{"num_hidden_layers": 8, "hidden_size": 576, "num_attention_heads": 9, "num_key_value_heads": 1, "head_dim": 64, "intermediate_size": 2304, "vocab_size": 8192, "hidden_act": "swiglu", "norm": "rmsnorm", "norm_place": "pre", "norm_eps": 1e-05, "positions": "rope", "rope_theta": 10000.0, "rope_fraction": 1.0, "qk_norm": false, "attn_scale": 0.125, "bias": "none", "tie_word_embeddings": true, "parallel_block": false, "init": "uniform", "init_std_qkv": 0.0262, "init_std_o": 0.0325, "init_std_up": 0.0375, "init_std_down": 0.0375, "optimizer": "adam_hyperball", "learning_rate": 0.00752, "beta1": 0.9, "weight_decay": 0.0, "lr_head": 0.00487, "max_grad_norm": 1.0, "warmup_steps": 214, "schedule": "wsd", "decay_fraction": 1.0, "decay_shape": "linear", "final_lr_fraction": 0.0, "batch_tokens": 131072, "max_seq_len": 512, "doc_mask": true, "train_tokens": 845900000, "max_steps": 6454, "dataset": "wikipedia_en"}
MLP neurons of a small language model. Each row is named by its layer, matrix (gate and up: input weights) and neuron, and shows model dimensions 64-191. Each number is 500 + 40 x the weight over its row's rms, rounded and kept within 0 to 999. Numbers have three digits each. A neuron's up and down rows have the sign that makes its largest values positive.
A block is one neuron, or neurons of one layer that tend to fire together. After each block is what it responds to, as a language model described it from the Wikipedia text at the highest values.

L2.gate828:540508434508484435550494542519471537511404428454482551516493496553479556488534418596483449514499411560533428466490467478458495432509500527435572574582557471475484479494472454509475496526563508496484519491446492455512522506510500463454483494458456520429567474405496525502518473551509554483544516533484457483480467466502466462456410488482447619443538459474493480522490520484526528524452
L2.up828:470452505494527474530488518448446539497479426497554438526485475458437547491508537512487469451499549553531476481498527487533498501479501522483548534533467551507528422461519482629466546478489481460553424462560571482563461502535437491426558464533525530536465511442466575505516532509487561460458619496478464496503383574495541458538519430562482511464476484494549445502504537497548531520501
L2.gate1050:478518576475554506453500469541386476505456501513512530639519496494481524520557476498463488467445453537575527521514425525503526490436456506440510462531508525520534488516510536482481487524561492527507543491475417541471554552560531514478495493532512446483568537436528529461521527478518441492486562481502491469491526484438534506408452497501470539518453467435474425466452480509477502515477
L2.up1050:518536475547514479545509497508504411510465433398463565475483535524459534452522451460445451559496497573591453462464477457543564443503555538522491575512451521466516473500534470570540489568498464365444475516420528549553502492552438477501524516441484491498487496497527517534477489443511548571513441514538516485528502519558511537493473553540492516478511482471520439544459500499478445508407
L2.gate1051:450424472477472468556475501534487497506462499494513501525510463493398477403511452529561424543469487510448420457456545479543417549497609490492517540569555507444569511475506553458412423512579509437579543470421473494452473474531522471485481513475466460453549526455524506440562499555511551515511506589465460458501519493464483498507471539583466436487485499471557530445530475549519495525479
L2.up1051:575480428496502515470495583516453508519544435505493518502514522500462469506534473443574457587534499553532467593470527406535523429520484443489513532491489550461461440490532432547521435489600445520510520471500517493564537608535487549487623523489572503445558499518426513564454516421516519541569504507532476511462402546437509465477591485590481487482502446515483553579411498558506529457468
L2.gate2265:424490475506514579469505532507485494502446425490492524571512504515472502606484476533534519523539528469478406504492551504529433488482432556467541478486446546507541427534482488467534471486488557547583497516478481510446506569503500460440522498567514468476584523486526541462466566500487478508501498473439536481533562586489437473550511445576472484504482538493426513498497470469511543551482
L2.up2265:462507481503487573579560501526422512497484502545446472444521485495415530507500479572510445511454577455471449589540481441516551446505536467493546547565442480520531483519505519482475519544552443488449478431499594511494459498496479533513531407432544582468507617449503566474521534565481568525508540507410504464484536450518531471527490529576447497396532450437512505464468586538529510492490
Description: Paragraph-ending line breaks. The first newline right after a sentence-final period that closes a Wikipedia paragraph, before a blank line and a new paragraph or ==Section== heading.

L2.gate1480:477460543496469474508626484478432533526484415591398563536475469560495525458486510513544442489452430527476495539485489543489496561514508504478480464487432457547581484550490440514536488541519531451471472499456485485480603492496527508502566554473474430428549508437512497525523577488510550483502479526509480517479551501442543416484516471547528514542467508524492463558489382524503485420459
L2.up1480:455506554479421462556437432489532495509481409508433499523481486482513466455489499470500471525512497527519468479434560505563512443508510574516470483493461530518536507488466492488601443539563505479421523454458606476457509532494561523530469431494433494483458604533484490478470476473503492540520472480488472540531507496475528491447570469533459588556528494531531411453507435506494447496474
L2.gate1532:442534521476492495516440578531478442553508526485474484491448512531482481474528519470455455481409486514443430481409491526480422536494509432484459518533543500547504601521488571500417543569505450497604498532484469550570525487489518509460449454415496475484491570508513429557497496463495523506531464484456518474576489562535578470465507483503482518451496467490480427433525474511494540483591
L2.up1532:391589567522447540503523519491578512538488516532490561475512550518492470518473485505506435487478471418484440454460469538465543503543484502443530480541551510584541514408504461541456498554498520539573539459500561510466452545478562484515543435458450583479487527514459427496444539469595543559512512415469469488432556496438512562494506522482472556536561452487538500496473480542502531497487
L2.gate1645:520482487472386471459479482481553532489524471394481455471510409557536492565485434512439511486545502502474503500512546544467474549492478486478490469559432470539529459442501474591539507478475522528500501448497407458503475454458516424513551540501470450526461550491474507520533549570511465445456536477488418446473579492410469498446420471493444512509505531442513472548512506518563536532485
L2.up1645:495469458480480500464525492535534513525462476551501520503442495422480487505556512527494462502423524486516401576533577569508441447431477499519533489538510519510526488405500463513497514524492499478497493490496476484518477407471447458418468508490507520585524422524505448497463527434517465508492507493536456507523508498527453462515505443529432518541546490499500526536528476538491533488578
L2.gate2239:493503517517492475534501423606434508536416480499510515543441476435544459495535493481536536557444511467472498509461531424465477431546489525485533502456488542480491533477445537500418453464488509515500547490482477563525527540483471504511469620553434486511524483506486450496470514459543461479515480500505501514515527517507502407483458562585530521520495468499491491513426495467563548517551
L2.up2239:543492475450543596573454509461490429487492508529497505504526502508437495550499394493480436500432484429559508557448528472418487441480472518476501512505540494470462519432539548538445486457571450520572499425486510520491414478504587470502514510491432548504409558493499446513568491500467500538485516487505505458563568486554510433558509531488457579497513558504520581464482500406532511482560
Description: Year leading digit. The first digit of a four-digit year, usually the 2 of 20xx, especially after a dash or space in date ranges (2009–2012, since 2018, mid-1977).

L4.gate371:523528460479557630560538445503488477436474551530456451574543482492472504540521473450472492582500450490546448514536494423500509493488526496510561441499528580497508498507529456468484576500537551495493484492453462508490519539483493569521518499525460467416523488492533465582492450508499467441499562513466529507457476572525480465524497526548504551457502470413517529556520497544415576505536
L4.up371:493438534468505485455516564525483536486502475437482474517535510474466482447483528557494511501486518559529455508456490564500500483494507423513524498527501452456443482499545522515460506487495433558408480532532498530541545498425471561513465491462506519580510483548581558519499500492485533495439429468545407465443491508534473504526480469508462433519496523524501470488521532441482574565521
Description: Paragraph and section breaks. Line breaks ending a paragraph after a final period, and closing == of Wikipedia section headings like ==Schedule==, ==Medal summary==, ==Accolades==.

L4.gate2120:477533412530531486551500499569499499473526505538486427556473494519440476501526479568503538534433507521468505564481515500513528484486536548465519523489524574513562434477559461468472433576516459452474500462475444563447500529530490453448520508499420545487486580488523483544491514517496456518459567538454451434484489404466451484509477519472529517447532547434511494534455464509538463570514
L4.up2120:579442428421500464488475446470555510512470467551495495505478495480569568510517499460519536517526474454503486534431511514500562478411459557502514421544505548529428527501487532567516496521475456472464543501503519501468516445515507467455528460566535438507450524485499479485475500509574528498495430513519502441482560481539477537533461568495434513510526516489504516435529494537522547558469
Description: Year first digit. The first digit of a four-digit year after a date or "in", as in 27 July 2026, in 2007, 1991, plus "United" in "United States".

L3.gate292:481568458478446601573485412572520482518538525522516479522489503521509475502555503490589582553471496500514518484472547423444468479520537537375538428528510513504538488494460447508529396489555536528436495493547543516541493507480526517488477481516480490437510507478591452466519516497464479579456513422412479520450531498431540461534534507539465492475460567496499492500435538553592517534489
L3.up292:532437569509508510512480526447480561532500514459486488383558475462471490521498461509542374504486552515524518533452503457464552511439550441425425547506525545530453488507539521539532459533526534496501475518537462457466410439480462480505540501477516571479501475482431493496520506520464498481496504534456533554478474489432539561536507557503519434421463454498485509490487477534405517459472
L3.gate321:505490464488488542512504493547492490488469496526473486501546447446518478542524480560427426528478441462494551509562523470431478526520496565517441499574468525585489528504497514533494487547510513513493571435527413509511559437472533423556506506505499495549521433514529463489479578535451393456462473505475484508500586496434488438464532508513378477482471521548498442484487399539473529509510
L3.up321:498533481489495510453540495477482531476467507515457478477458436472418557486468588531521541490431549528516470476509425509527533502576511452482490583529464449553505515483475476493525494549494497489485521521456541525570480484501523528502562547501489480502508476457485510502511488461516500496441487466560439469486479488496553542470464385501565529543542501473594529489430486531436486446546
L3.gate373:478439526515472547478474472478508527519454510530485560552546482486453539518429515442421462542448483466478489520526572491455472472513520485470482494534571512474544528515503585467430391512463482483492587447528516493524485533541446454535544551414514494434588492464572434536562479528549438475489520501450526426493408535495516463501512503465488452498498540447497451528492496520504518488510
L3.up373:577486480460498430421526517553512441550550528490540464519498421529517488499515535556538489507497522545531476510505447485489463445459463492457494513541486601579422440457492542468591479452584558500478497514496558536447445420473531501516506536518575440433505539527414462548499451487434507516504452489586511522471512517561456478520527543463482494489476460470520531487522525494503526497428
L3.gate382:463437564441482447544578448473469569533608427482516502578517503566492509480592543422492468445473613539509533525577536555411510524518533514471468493558526467510506512473432577459542520460473469499486560534508424553455525497486562473475562492579514523479427519491478518465576468532587474525480513531422525429451513511455505546517523544482459498442527480564453430546518486488509547518450
L3.up382:458492518413454541495537525477464510459448509499471516472571536462537473471514462503456539583479474479508480414511486500525460488510503510424503470505515536460476434533508461511449535510562511529420517481489501449416483548487573493480509519587435536569506482465577521494447504494479500504456503443482481468478487512424545526429573500439465515514431512519472562483491442516501409507532
L3.gate614:539482545533500483502497461486448502497505481573496523520461462583530522474569484515492518486502508495511478440491491513477538472519499511525482523544576533523522479533504542512457458459462418402501469454530524463484427424539522468571510461469454480571515536495475528506535492442530579389474459488481494552550512469453492500470503519473474531419450491478502554501465523454569546524513
L3.up614:550417508444471520539545465510517520493463553483512460506604530518510480547476488632461450534487560442561496520439456450475458478471507490454518429506504529516484548469562527520474468505464542453471508456539527495400506480441571472438596541540525555501561507521520537554468447572452477517515506496480488494435517495480465442547474432456513540517497479490516486486522389525506509443468
L3.gate704:462545513538499553472502488500520466524476439505491538497470537516526572483501546526465554472443436441501448522503508521523491554494463446516508568571521503494466512540523485486503534555457473504475472497537436520490458474503548527455515492533500516477428538450500527501525466511522463459494505525519510426536491598489497545502485529466525535518457520478450464481568444523510499613439
L3.up704:525403499460478462479481519437461482482508507454494505479447487539507444436462478506501478501497495469446496552471456469471510451511536501512432515523514534542471506492555488425530512575522528485628540445518474488524459498520439476540547573539601475556595470527515528505506540510507544471464496456444454498471587487523462483472505563552538458477555497502535447481428529546450515436443
L3.gate780:461504455570457571495493492452508531538577507529500500522494481507459471549525435541454451571501440418516433547479543496488467519476474477566559495492493550490475470444501544500541433549479491535381614492558535472488520494415517460513534501564500488535545465501505497495521495538454488465472505494569497498491498469470480524529480503521489461502529448493412473455517506520526504539528
L3.up780:533446461488440467519531483530521418483500479421495537518564475471436528470515527442501501466507407526503484484544504532472496473518505503497474437454528563531467476525451498513471492507467467527477480502508504514548552547500495518496501492460402486541563524460502508519519553494492541514385450517467446511537545489483522513486562528506449511517550477524450522520487527532429580497512
L3.gate785:456383502457491545539493431460475537478510461498452457544492488444542557487494464553471472554546545495564521519544527508470510529514484519539522511610495486526495477565545516561504566585547566477514494478631493475439499464464517433462472477480449497458490539484504512471579415508503458489562469474443427526518483570434499498507502483458524465460410540526483469533492548413446540447549
L3.up785:478496494441470527462552532464440464518550522448442520440501503467441525493554465590515473514528494480504566538506527495476529575509542462470567483501434544540571479525493526502470509499514475463528472498545461491556501509473502461496517510478454517529523502524481487450563512509475399483526483475569534580548461535476534425547484572528558507515483480496467472515534477464481473522517
L3.gate896:475468450471463526465490497535464559535509402505522498475447458475520576540570471565509463523541486506479525459473487468521481540526450576505547508555518508554536416538517479494463481560531479487493451494514534490481462545527471411471569579475443519487434501482462595485574487518444498475511512518521435463470480510506438520467516521537493577492504494411481474536498453521446516493536
L3.up896:568463522477508495481423440392475456545527497474563503468554463535494478498458472546492513565460438411509478534497565546499490463494531507509458554625532540464512469514580553543454502520510481490603493480521505578498422493568467507528511538509487477544454527535511569530483495489547565562490532437518498470457518608538448474553554540497569419568457495529548591527479549489487536428522
L3.gate990:533424566449424540490603486547532527550454495531579549527430418522596513494518447566487497488465473521545528526537546525473474468493456519391469522526471494578505480569459529513469438529435510551514496529480447465426497575514504458553584444483506462528565514456457502433526590528553509497509527482503482504536530508451497479479467525499541545495466536422556467490510477510494520519524
L3.up990:638425535482580530457492484557466510478460428597450428464444528400467479470459500461479543494493468533516484508431547485535490451532532495474520425547457548482473493538528549482468521542457479484474517528507518421534456463555476465540596464519551515563514459482535516490507445488493478506466534570453444486538516503530441477480498544520436469559570568459529480531584487483514515463507
L3.gate1077:440559483505518451565543505487488526494503523492502462530483449580398555475453417508546485520496449558518477505517544498485501501467480478533450518564467490506450485490482526474468521465562540491499532538582479538474517475465530431517431464483548451485478499514545430479540541483468501499484437491487519487409592551452436495510497482508453491453571568497520482493464494436534453547487
L3.up1077:516468464496492417550522449516536530500458516463480520511529556540511538495482421521489510503516480522504546540462468437505544510465522540499462476561465492508431505520482584476487483575587482536453562499495528510476548481452543507524461471513502470606489540554560434459468540525488473566440510453500550544477526516500541472497533501527452477410532490503478501462455549483483529462528
L3.gate1128:455478455459493612456509554552484499516503532481532541482541494448441537545495517495509594514512482498482526543484517505422476440558439542509515439490521508470484510505515495461396518502436445440504508488440500469478433465518526461466557481528502504540492484487469493563538542467411538516427486513473494471575440491560450512533528529418496527483561518532522472455511466483507492496498
L3.up1128:584448505521498498561495494487514502445529540518468473484487538525467498509570496513484421494522497464582461487508479499469540516497541477463553517530450565462427545495499521549515480475551492498526548501501552465467510524448537465540499555512494428510511552445472458518533567530508504509508488523488437497537523500521564492503500476462503435513479525478494477535557501463448573510512
L3.gate1195:470466478532454460496489429523508531475459517465530439492555556498552491410479540502490436571559506461465437554498536518504527524517507454452488498462495489455544459575501431429367538416495463485511478431565487464497528488499534446518519501475485498524557470486474520507493518569524504571583465473469519511501478451462461496460462537458451506437477500480465449499519433475468522549532
L3.up1195:497534431472536522484538479484499512510561537553540410532551419560473519477428474531472507470445484523525537420479511523479516499490494483554459499522459482520519477469521529485546463531474480454475526515538600500518478504511437542485513507524499594467499547458476460563416503501513523455492468516482427557475448534550487524475488451517475422518453492451538459526477535495389508518448
L3.gate1237:501441443489414546522499483473444563494513540530554515505484452505485531519549491562478486565590530598504484540453482539436518534564466595502514500558519547532483531504529534533496437505438478484509570531434525504500463491494515409414584509544505524522515531431455462564552573618491517497479496459512469528560561445442465496461494460470483512505492498464529483602463505523499454534526
L3.up1237:526522503492450505493456521467521539439507500493450478459574514552547484521507445512453507529477548516453544496430504503523583549487473564520487480531507621536487488483574536442467493482485550480534514427486481438484478523501514530481515446558549481497444546505452552536504537496481538507508479494444455458540500527504440536531479510492463484456566497454507516474504488520503505544479
L3.gate1455:446547470392466495513501542484469523491511460503451560485485455512421520529545493547533561546487429540464460480508559468544491456581462559523462460484522468517485480520505440471449439546539496488491492562480525433467470415495462493443465463524558515406511536464522551550536539487467534479474563501487503468545487471535472515425512468506520449487453478486538581483511525527450596471516
L3.up1455:480544460548464511562488423513536524542508532516483490503556471477509419525484488447503495506457446462523462477438516517521551524548459481487545437478466500537439563398507467504503462485453484503528518464502483506490559430522459458553430431488471470567493511513603466529503545543443527508507495502474451443470519549526488529507470504515526546513597497531445544501482513559465445479567
L3.gate1988:466493441535471482480464445470493494501479524507507523457501498541468528519506456499563494507433454562471510525509554493394534461517480512511519514485467545571544470622491471463583430517485534529521508480468490540519507480469558417482587477575470562541415485458449481536473538442491534430540519506462517451557446520448494542474510464458468518464447546449459474543503532445553559465446
L3.up1988:579448458500499500521548548506521558532561490516529460468552469512545533539456463530458520481577482442514534504557498480473485481510397611483540536447513470401445428482497469506491533478490503452483531476543495519406461460542489560462467506512515451527565551578505480535486562459486491529450460484546522419476520511517596536513505534508468491476491444532504488507476473483536499523501
Description: Year start in dates. The first digit of a year, or the space before it, right after a month or day, e.g. September 11, 2015, May 2007, in 2018.

L3.gate215:565457514512494461506455444505534451481498510539492512516488509479527443586467500507476527562462495507501443441531483485529491510404517564540531497500442441514521530558493472508467583584494452506474511477524506445465474483494496461484545509520463547547454470506532467493463472551483419490455497572488437500556441526491514446487488528504505583487532472555484425491502479486484509518542
L3.up215:521484527647528514469462539494483502467472488508591515508443508468508557483487492520502477549490607472514488448508501508547465479500402517565384543478471459495554474512500509444507533588499603514460418544580484520581522550517592466450540451480515565498499493482475469505557508481504416493536461533545542431472469481502631495522453480523496451472459539444467435480503439517500489454497
L3.gate346:440485460451504540538536513517474549484472523561537510512504493541531536556545454546485494492447541519468453520582467571459499522544511541499461483480500479462540487541514454485448497467563586554460548486422453455559592509557504500497436550470482482606521474458502550475550519591436504517477603539477534431525490515476471492457497421457448454530482510504534498566496498451565544492516
L3.up346:447456488490556511533473541537463488487431507510559533481424510541521516502475454482506497456436535463519501452548502509533526451499501525529497570474511492493484470531471467533585597459486536518580526438459595503560499521518520516465425515554543391539507473495498528514522486533506518515442557465586516513464501471582604467436563519513541420519460460521495495572595553497521451430527
L3.gate367:484521592538535563489443548509466556452455540525483528527452490565488504512552477500460434497526548525534483490485499415540447484532480536499443429474429514493464532466465412547479425489541495487489531530476517490532568446501577487519474471495470499497487519528554467462539533479482487536500531536464457473499530521512560517485483493476525553549555500520489480436559537459518488505431
L3.up367:465476500539550492473462506479502524501490491560475500539499437495438505547468520492526538588505545526508503580518431412465545538498556523485483493515541382464448481565505523501427547581460437549495464573443517561521554520507523464505418525462447522499447485582518485503479476487563438519600493511450462522548512586417544442532470452519491514470451475516550456442474440413486457468530
L3.gate494:484477368530481509472486524475485463517442554521518437565443455551573550480510491466503529563483437504514459445509557502465487506531447512487478470518474498464448517567519415481502540525528481505439495559538442534525564426481560437480443518501501466529490436461574566491522524521506556543455465592463470446486426497418512520548477486525443529511518543492525483485573481474570495516504
L3.up494:508511482513482508466496551451574465482424529447564582545509523583614544481548471476493510585467487524491487481535527475496488516492516549518501458544529526438484549504504490505485495532531496538569471532560486552503508497564552484498454503479514455480483490454429553513509612550523533464491493511444436500460488511501513468558551469506524501444513497551455532526597393496545491493448
L3.gate595:523449486525510548479488535464520560507468523557543502496545452594472551507486506467480553472549457503517456476556519561550491465482393504501501485528495478497458512468452495505499489534490468483424478512520474617483519490490496527489521473492558501440419472496475535514498508478499552457497496521482543515520473554509517542500457486488535488481496480513599507542484535553471476502453
L3.up595:579507519527575542492505525557503508482523488524494415476491469550531499533485455487470445522508514481533464448443501563495598466494525467483516458531480506535548568476488526541497419505490517403488477459482502559545466467402463518541517394472444457560532482462498521493459500547434489483572578396516436478582516528562534503463529451451541454453513507536510438522482473547467452463486
L3.gate768:501393519430469465475453429494492509504510498505584538585527493541477480545441481498452444502482464550508410500496571498481503462496438480464485464447488453488480510435416442452524501505423536511552486478444508552518523479534524465541473593516492478484533499492545507539427544494489523482474511548451424504470444472490520478500476565495498548555409516428505471464519468415441445506445
L3.up768:507534473477509563496562481512507442541512565484478550520450487529548614446494501548501487599543486497534473485544481524468469526523476491504452532521521479510435532518453481517561512472577489483523500487546533501428526539479525499514483480484478526522450538497556518536516521542472553467526521503587549503486527478449551508440494482534517514461565511486451503513490531443498491502480
L3.gate1083:498524513508437497485471539528488502552531457557546587518519479467441543570501505490459531484632456475468492449576573512491419498570492459502445485494576424567519508542468459528429482459495516502504488446517485524442495510447502490538440483518497370558493499519508527582475482471528566477509552521518493543506500508450530509468493505481408582520421462499599468494493526520498407507482
L3.up1083:460518489452473587468375506482511525463554485466408535526523570475376511549539509506504520447529483432485487490547495547566462452469508496568475498500464538545547460507441476466424538525514514442502552504443483463592467486538431492547445533518464468530558472473451545507510556529502558551475572442542516524533443474537476524473511497544496470560416479560567404477487553526445426506513
L3.gate1183:502455476477510524557545445538450568457474437447568436516500578495472503549445501527451508563484486550568452537503472498454460459549511496502521515583500468503461456489546459491495540541527481413499488496507520551513616457507468516493486470524530516457464479490494562452521524470481515460547532532530443486525452451519434467475503513576467513434468491535501531570503536495464525526485
L3.up1183:500440487457494506572521465553471482444434501439520465453562511436432536556469487500489492520525535577567496529525496460429486481575562498521539494546409497564470506471550586468498525489490527464474541493517513538544574516454501532439524486524503455447470497547528532463527542457503495484554560473534449560513466491506528483509504492485490449456542416537586483524483484529450531484433
L3.gate1305:464465503448475505446518501544434495457535464454538411549542504461482521547490500493536548483529546631517391454462499533466419467579491516463539483481459526555472546462529441541493492464512498503486450463474482518540564550530521485487482503518509502499539428426486591481550504423496523493464507548553415449475456480497438456448498482593473475478501496518478541557515511530495517486495
L3.up1305:508409471453539543582459427553459482476507516475534487509586524508477515563491490497467573515552569553496446499510522560482477519553538506456493562602476541540497472455536499525459573455539578526527510411523488575515513529482485511441393536492490538486404524419505580460497442493522594485472501487506448449485438466455479497482513493472450512468578462533517468523499424539509505549572
L3.gate1492:498474499457497571508439449508456513502495464534518525516445448473528597522459520507513556493517481495497457481582554492452485469515480485462512572515417452490455521469486442450504520480548542548485486465454484579524550492511512499481469480490526527570476492499488543445507582489472455550481518511490441474519490514462527518500525442463495575519511494517495500489501522432483486525461
L3.up1492:515466466492564519456498553590516548507561538482533531502524512571442539530481529463495542450481532449516509473572572453538424514544465435564441512469530542485485539500511456501487476492533463572502484480438467553459466544561459498439431517518495439516541561533547555553480542481518456496482581494565505513519438557462512482475523427509469495513516505528541523490482488511524440541498
L3.gate1566:485449584521485520426525572437508524526533497562583537474512395539545575437428514515516560464500526516479399494495494501465502462469463498493464545480549445497567496474503487481591539495542464498470484584522519503446493505526493516536501448499541515442512518494495512573496522537462545430567480530486493471505479516484451466518450417477569516523477476507598510540528523522474547557447
L3.up1566:536510472516496524527430573502474553516550462535535559504492496565505506455501484535493512508487495537587503498497469580485549521508458590501443480533479522477481495515476462499498537518518522504500476580459514471525533508512482486461500468484523517543451452492509479521488462480482487484511479515536492419468462474513574608576460557451544510521451482468533438483547458508530448499494
L3.gate1670:491419505512439454526448461462422576489509550495474498509529425483526442501501396519531537460462505563394445418569502533482510573519429546582489533488526522496453474597503489471537554546511501553515494498456536531469430476510515471493477566503447526467478535510539535511545517546498475516464510459543450494496497510504545474454551527535484529469471529511469472545501469511464507538552
L3.up1670:464497529517440467513389391435491555496537480476452480470547468480487503515517581544519522404498520534534550465530456474499498560565538523511449530498495467496410469571466539471555496478552481529529547461484616530540458530543502470441588527546476501552492599488454538465464479516532483462449536492521514490509527465423501469480536525447534487480449509470453529523549548475502486431500
L3.gate1672:485485498488530577429435512470492529510489460484481582471559460581451590561492465549446516546542544423541485458566505585547440503530445566502529528475433480559512505500504474505493543533520503534454495578542462576539478535524461516473520523520511435488516487508477507482511538471442580485540521469507537511525517573476524518519454439485574531484467461526517476511491476531517454535494
L3.up1672:479569488493531521516490513491516494489561490573532476453518502466550494495414445522503515478570500536462467468513582528558505493486545538520451490483489492480515573535519459491493494501475451481542538439393452475495522527488551484444522514568516448475468372468467524541484543475530565482499485555506557442522449515486519472426500504522466484496514447552484490531532450503561521445516
L3.gate1933:447465526552443529511442519475531508519498571534495506520498495541476531599499584478476509478564547456500462435522529567486432494501469511505454434466572461542428471486473504464557452428434471595457540493491493558420535517509550463472511451534514537500558507497463456499526525445488530489458458537494569485606469544451483452535488544505455540545501497516521503483552493521468463538447
L3.up1933:436481414457459561497541514502492620475524511543499495504425571447476534503509535476555605451469457473525470520550474525529468471481474475518475547534484526526475563488498465490520492471541471506502504544505500486503522517520529527487387477495492483482468501468459512557461535488387543541454555474520490453488554435490472564535472483534517551457524497511514567510481513510489480533516
L3.gate2035:450434477482515560526509429528417539493537447451513457576484459518495538565460489542480512547449478545553440533489504508405435474517512499514567540518476502549466475496580446475492498506530502429480541467474457559552562469451470503431479518537531501501536505441595560462551484486457508461478480519521465385514466467503441441518488461448484482489479501548537458553506509508436557566526
L3.up2035:478440510475528537504489449564456489440531509450512447546452485467507545569471508486485499497461471566585465495515483485433475443497534507478518509521450510585470489447546512504524526471517544427557565467444456564528538450502474519458476524569520459512488479411581557520557432501468530437525500483560472431501478489527465474506564460477482420509510491547508487566481562518431577516527
L3.gate2149:515454516519513499536577485485385522556431458518514508503445463560514543539449480508557478497464551505473445478491488487460537520431363472549515578539450520465443517584464505493491480511516485510498544439480487448534458534452494528481483577469440425388541532465539506552522541491498522495495527559478524454514550501530488539559465471471528543479482416533496529573490575522489521568596
L3.up2149:499435402495496531606438507487439469509534537431499490562500521506440502501449456506471503613550548493525544513521507501442461531498511531480514509490491506476492489470509448549519449517489577489524493524535468549490522471534493476454469495487375472484468583455519466522487431568531505552461487473550506501438467604506486462524491533468486524514517482550526434509493486549478484543531
Description: Paragraph-end breaks, reporting verbs. Mostly the line break right after a paragraph's final period, often before a ==Section== heading; also past-tense transitive verbs like urged, ranked, informed.